config.toml
n_layer = 8
d_model = 384
head_dim = 128
init_std_qkv = 0.0235
init_std_up = 0.0235
init_mimetic = 0.7
lr = 0.00904
final_lr_fraction = 0.0
batch_tokens = 131072
doc_mask = true
steps = 4942
MLP neurons of a small language model. Each row is named by its layer, matrix (gate and up: input weights) and neuron, and shows model dimensions 80-175. Each number is 500 + 40 x the weight over its row's rms, rounded and kept within 0 to 999. Numbers have three digits each. A neuron's up and down rows have the sign that makes its largest values positive.
After each neuron's rows, "fires on" lists the tokens most often at its 100 highest values on Wikipedia text that the model never trained on; "fires in" lists the words (lower case) most often at its 100 highest values on Wikipedia text that the model never trained on.

L3.gate1147:416500464504476468437527513500557487441446487466486454386489550465467546497540492543466524442478465453517488491490506492513476532462560528437550466533439471524492541540539529466572529502515548480517449501461518459515492480517525449550501484503587480508440436520555503522504462502502482482
L3.up1147:551456481476509545480541502495532608541511516575450535450568500414510397559437455457519522509511437499552541455473549547451439499537573500545535434434527508456466512443501514508563490498540514509412481471517488540554500466489548489541475559514491449500596510534523483516519439519482602516
fires on: " by", " over", " under", " of"
fires in: "by", "over", "of", "under"

L3.gate1209:548396476451523526538480527495472448546485502529541479528530489503527570507532508527486453490529529534485590504488535473522555498525490481510483526452505492512536491487535568524506480542520480486555541517490462476546509488465448538547475493490596428624496492415524525497515471544477486471
L3.up1209:526433459523536484500459552537458522480491519528509476465538464429491511499481504495504611510495412500476555515540448547469510454519435543538570441577510521531504479515452527494539533538527494437514516471509494488527466438465536493505595493494496472513548544486487509418548455550453487456
fires on: " the", " a", " an", " this", "ual", " most"
fires in: "the", "a", "this", "an", "most"

L3.gate423:514535517489536516496521428509468479532578438516486511429557552428472498418462500510518502475405561494470507483519478452378503520535439486433534464462516487472424532436482545548437554585424551500430513490539484485500463458559480489479505480532483550486516577549478516443516477484438508431
L3.up423:514496521459528529494574436543483514503508476480434456480407526500491500461518584489480504546516469494457601489442483448410513446563539490526472445503440505484507536536551533507481526504429487499517497421544420529547420497455498465501498559554513457532479626519497415443508538493463531473
fires on: " of", "ed", " not", " to", "5"
fires in: "of", "not", "accused", "to"

L3.gate688:520561502512510563495479483478531474526478537495485517543579518505556455505529468499458577533478512483468513510525486584488484502481464484499501498428528482523487426517485464484527480500561561529489496489484536520421533543519488536486532455557560441522571520466458570538427518528542448541
L3.up688:535513492563555454564498525516431480546533579506492502517502411507543583478529458470484507569482500487517522539578478492504495592585518499529481445532525477460567437577507513469513521439581481512488473467445493513532456454477544484465464431562462429468497458468507522516490553535492483469
fires on: " This", " of", " each", "very", "y", " this"
fires in: "this", "each", "of", "every", "around", "by"

L3.gate336:478501495514539537444554542536491523497435503449528505454497527467534424501470466579483542577573462452461498429489475447464509499515454432495471583460522520510499449523539500552441515522466556454509469452478526554456479537424472491508521464533513487472497569520564496484502493489545466504
L3.up336:433536475596418510506478459520575467547546513507489506441500488465523462548519566544430517548564486446492464516507466524476521552530463441468515483497490505550488420509492516466473371511482482521494510499525423475470594424462562483533470467550445461525524554457492450511530480441462525537
fires on: " a", " is", " an", " was", "ted"
fires in: "a", "is", "an", "was", "appointed"

L3.gate1502:527551438500429498403482523483493463554509476491510454529575528521504459516461502432490539512498501459480546475546505474446521516536489485430517428519527505533522469483486598489520470492585592496488455534503555512517525519476456469444505513430463497501589459482514457529509516557506550427
L3.up1502:449525528507487504455505570488587493527546518556510498558505527522441491515467564519465534483455579493500429525517473431487527503546494469452446521537516513539482443511502514448546512499565552516515502506517519495487533513486445494476526505454474495452455411461529435511566463501472468458
fires on: " not", "t", " to", "ould", "ight", " also"
fires in: "not", "t", "to", "might", "should", "also"

L3.gate665:505530468440550465524534472493514519441492555493461446482507492454525561498473477519474479510468498491521494592559502424585509475515496532521421467471479437499436509471462544452473502580445453552493547498498511542499408449457500475491440445537490415461581514467522543508425448474527486513
L3.up665:462476467542564488537497400549529545476472533536493484467492450478535490514539435489417515475521550541501483520519536465557471472484505509483478461458459582479516506395583471466547472432536558500551545575522543483479481489493490453442455514524467493494499534393510550525496498516453510546
fires on: " the", " of", " along", "f", " both", "hern"
fires in: "the", "of", "both", "along", "northern"

L3.gate43:495490514544452523509499538508475537467525533535421539465558506562506507503493479458566508543458458466461467591509475521480536468495509494490559565458446541480505433512526481505438505500503442495554489423509486517554480524485501515501466470553575495490494454500521536521484599551526504461
L3.up43:506467519516429456523486529539494544481525469617481469450520531435465577506529521561515452586488524460497467481480489554543483484484520571487539511530443578490546426521488439489491499417508486501456494460510498533473447540489571499510491504447458489463424547462497493461460457484454652527
fires on: " of", "ing", "ick", "ed"
fires in: "of", "often"

L3.gate620:556514561588470488515514423456422482487536541496502485482528432498538494533531531524421550478527425486581510521472522492412446523435468476486463462465516530484521451556500493518517525520509486509496471530485514511517487481503535575550467585413524508505503487511497469497532431478545474491
L3.up620:530528498530476533374430470439544485558468432525460525533542508483537504458450529458451532527515529540483505511581479437430462467469499556436480548519465518558465482486410504440500555501584536512480477467405500571508507450489488462528463481500466476428559416514487446441504541544502422518
fires on: " not", "ust", " to", "t", " and"
fires in: "not", "to", "and", "anti", "industry"

L3.gate1310:431495489462503491450415542458455548552438521489468514447469500465470550527614502561494491525484515512525504474469564465491527526500510491516460511492471417459540467504465506461526521482491492520531504510504472579556547456449492533472471427507557540556487480547526416468460544530490466489
L3.up1310:449504443462512494519519499529543486567463497504440505482492494521431471536504400523445443528528480580539560466522561557490488434506547498492524494479550454501515489529495452535489529498523514504510493547466464524567551522503531554495520519491522511476497488488525506461512487462527603535
fires on: " of", "ul", "o", "or", "otes"
fires in: "of", "nintendo", "votes", "abdulrahman", "motion", "chamber"

L3.gate1314:587488534492467433596514469440539488492518476492487540477497442459536449470497463482478406511530490498545557485486543474493540509500489491511506503503483523497504514512607468489579453449438520531552554490597438518529498461469431437522510444487548504429498471461550485465512506488454494451
L3.up1314:503579548529459475557549480524569477499495508549438495499549518484578452524567508546524480578454545534525454532490511420447477536500465515533494480503500539507497456545550517545487460421391468452510443474501455453445482507511426476606526509516464510487466531529498485465564555546526466455
fires on: " as", " a", "oung", " of", "ried", " an"
fires in: "as", "a", "young", "of", "married", "an"

L3.gate1279:538475554463496605505586482535521524449530564437514549512442520408558528500499545421620471534472540543454554563472434500577541509481518496506479524487514554513567506482517550464522487414429453417498517415507492520481539570459516527512514441479472446519497494434518520450512553469476560465
L3.up1279:495586424569482554514477517541467512521491529521465548515504517535505559493551480494463445562568472509549528540486384494487481450481486466559563420511498578524489480456475479449509500531545561494500492545491430524451498487515493489440519503519510538464553528511557473495504438492498490537
fires on: " It", " he", " it", " which", " she"
fires in: "it", "he", "which", "she"

L3.gate1075:525474513486501526448550509456487530535484474502573484502552528484555511545499435451473533537443502535468506505546572531578549497536460504472484480551460495560477478519487554463488496489575463555486445533499486451492458534495439491505466468539499406499522505496485521543448495435528483522
L3.up1075:483482554501516437489465477514479602504475602490502528509506513450552512545472415406510450517491543448471414462520434497478450512511507446541532416515513513520519475442548459455558500504588438486434514475496486461511511470460548493516477524562493517546466481543439475492456488579527474521
fires on: "ing", " of", "on", " each", "g", " for"
fires in: "of", "following", "upon", "each", "for"

L3.gate1365:583537531528542518509498426464557525517502483534541430536536530478503510556450501485413523483506497455511535540452448514462533550459437481449504494542517457517521531465564464542532464492480527520507491476464455509540513497487502548508475462495510419495569537502517547563499526504519548608
L3.up1365:484487500489469500470523492442491452556562516465490544485483469549509500462522503480520439633470492447523517522529516421522444467456530449528468506471589469473412491540500486503439532546508552544537475424554494462504443467456502480502475569470477510495507491532568480544433500517487561428
fires on: " he", " a", " an", " him", " she", " the"
fires in: "he", "a", "an", "him", "she", "the"

L3.gate293:566545470442532563485535534498420486577425534461572441526543531471548522525451458495530550498497561551516520478489514444463484488531502534523461523473540509518526515539523519498467457483421471509492577431545549549458481498448448460495494427505515503525474474497476446503470445516464455457
L3.up293:499446499495561498522500526490539536485475527492549453517486516573505578494517470500522470463455546485448506558490477538523505457487574498509466489535413524513434488465466493535523499510452446528518506478543471524495492475482531494480457469487507527565556519510484452477460478513461529513
fires on: " of", " during", "uring", "ing", "inning", "ed"
fires in: "of", "during", "beginning", "ended"

L3.gate1:497411513486473516478459531456491458447515523546540490568536482555468469444460580435522487506519533491438577566539537480552447531496524479393494515479532493489443512520505466519523438559525500601505459522466505493475506592485553555480510568570569471603470519454518527529503482484564474502
L3.up1:533505441472452540492525508450504477517489490543507522456502462470524441538508509462464546534446548559500471520510499508477545471545425455477516552508526507456496544492509510471525498537464435464535530473528460482516526512482445488557444481479565488492497521491551494443474494574505426464
fires on: " a", " an", " A", " each", " group"
fires in: "a", "an", "each", "group"

L3.gate664:534466523549467469518423476594536505564500517565468510510482499512526484465534357556536557527485553459584525473537517494544586409485543517516511587495506501501548459558459535489539465556467500515530513452493460503483440606566492498461539495560479479446482541547531476487481536517481463525
L3.up664:534474544463414476534387456503458549520460537525530543489492509442501502425515538500501511451512503505593477498535511515503578474527452525463475461511495496530525511531466495428487537540537464530519518665556489542449456438475484496483498497539508518449495508505561436495473473474506524479
fires on: " on", "im", " that", " On"
fires in: "on", "times", "that", "at", "according"

L3.gate88:559467509504520576427549523556421524528506452445584430478430545492506515471551453482497483486493550463372490471485497457524492468483513498493558466492543470512546514463447512501504521440514479505534515504463540483471555480527546467530527540458485479501532486551575477527493556473523503538
L3.up88:485498485473523473466469574484485542513462446478549526570500492506478540530450482515444445488510528517541508510464507537531483413543506562493484530468408488587455517525444485474553479531471517541524391542535493507537541426561511553451510535514455481521510415484471560479475500546476510553
fires on: " of", " to", "ot", "op", "al"
fires in: "of", "to", "scotland", "plays", "top", "fairy"

L3.gate145:520468566456504550524460499468505486544457468531552589505429463583507477509482416467465491505460553518493553509468539452466575506481514527455512487496463490486534573481502499577518549439552456493558501464393505484535495496459591570549441486541499486492535417469419497461435505446495447545
L3.up145:565597458459472473520508473494493504537482455538530514496539460483527517513482508457491475564527522491471523505502542499502469464452486426516540514548402503547439542550460480476538487522531509490515484557548476563509462483493516487576459432460494484513517461471491515519517484459507484515
fires on: " an", " a", " 1", " one"
fires in: "an", "a", "1", "one"

L3.gate573:472382473470502527503496529464510482431485546479444466499497489485515511516523538518480547534491509575530586481571514456465465521435518525467489561433503434444527445547503527536462546523516469560517543461498498537505493547477483505523482498510478460497449470544536458439532476473487445478
L3.up573:488507524468418509475508479477448569511489479475472483504555514465472556502470496483498506458501478507540546495511512467461496528454515439522552562564473563455503401479513519457480560472511475460517461424523507452506451558516433453472481480557545422506479604543445431525589585467476545532
fires on: " a", " one", " an", "al"
fires in: "a", "one", "an"

L3.gate528:433444487456495470455509434495477524477425499493446519512489478493515471497545532409453495520490517540519462514515486498513538496494465552553479511475522470512436488494505457456540502491547467464510462471565494542482508493499519517485442466517521471548498527485531490464500515506485544473
L3.up528:474542582524545526486408526425508550534491462610499504513443541461483510481588557505497535519459443504540554490443575542515417499631514522510512482484425493452455472549391482539590474526494530489462522557484503580492520528580494509525492523508512522506492556462523507505461511507492573543
fires on: " of"
fires in: "of", "often"

L3.gate1189:501495502499526490565520475511525521501506547453507539499469537484535514512512508493542483458452417514534477486493420490493529609466582557514480415448459539470477466437559562463490435473516457472390492542513597558434480430512517437518534470490493496488471461503567525437524524493500503449
L3.up1189:491503479481533468550507453486482571490501577524525531484529513510471528504582505461507506516485499494545475549467525496434490534486472579486582478374459535486497505472519520435529490508522509442463481498518426571539532528536452505463481500485537407507570536493510558497511514485494506483
fires on: " of", " some", " many", " both", "ome", " several"
fires in: "some", "of", "many", "both", "several", "rather"

L3.gate70:547558526535501487507519479459463507566485519447511508543524513528487426561502564453593470471495599512470539451485518556485472521518485528468466454461551598532544460535493455430546504538482505561504478476540478510524433546483511485538450454604486467481520455552545496472483556505495473424
L3.up70:495516485510442472579510495546467575461498523486471565522505528479530468464518446550494490498477471469482522514548408455459447469505527431541451456552468523506590500498474515488530489552483453488549466551559513526514519517499539503512475508480511472421480475514493487507526495412499525481
fires on: " which", " that", " who"
fires in: "which", "that", "who"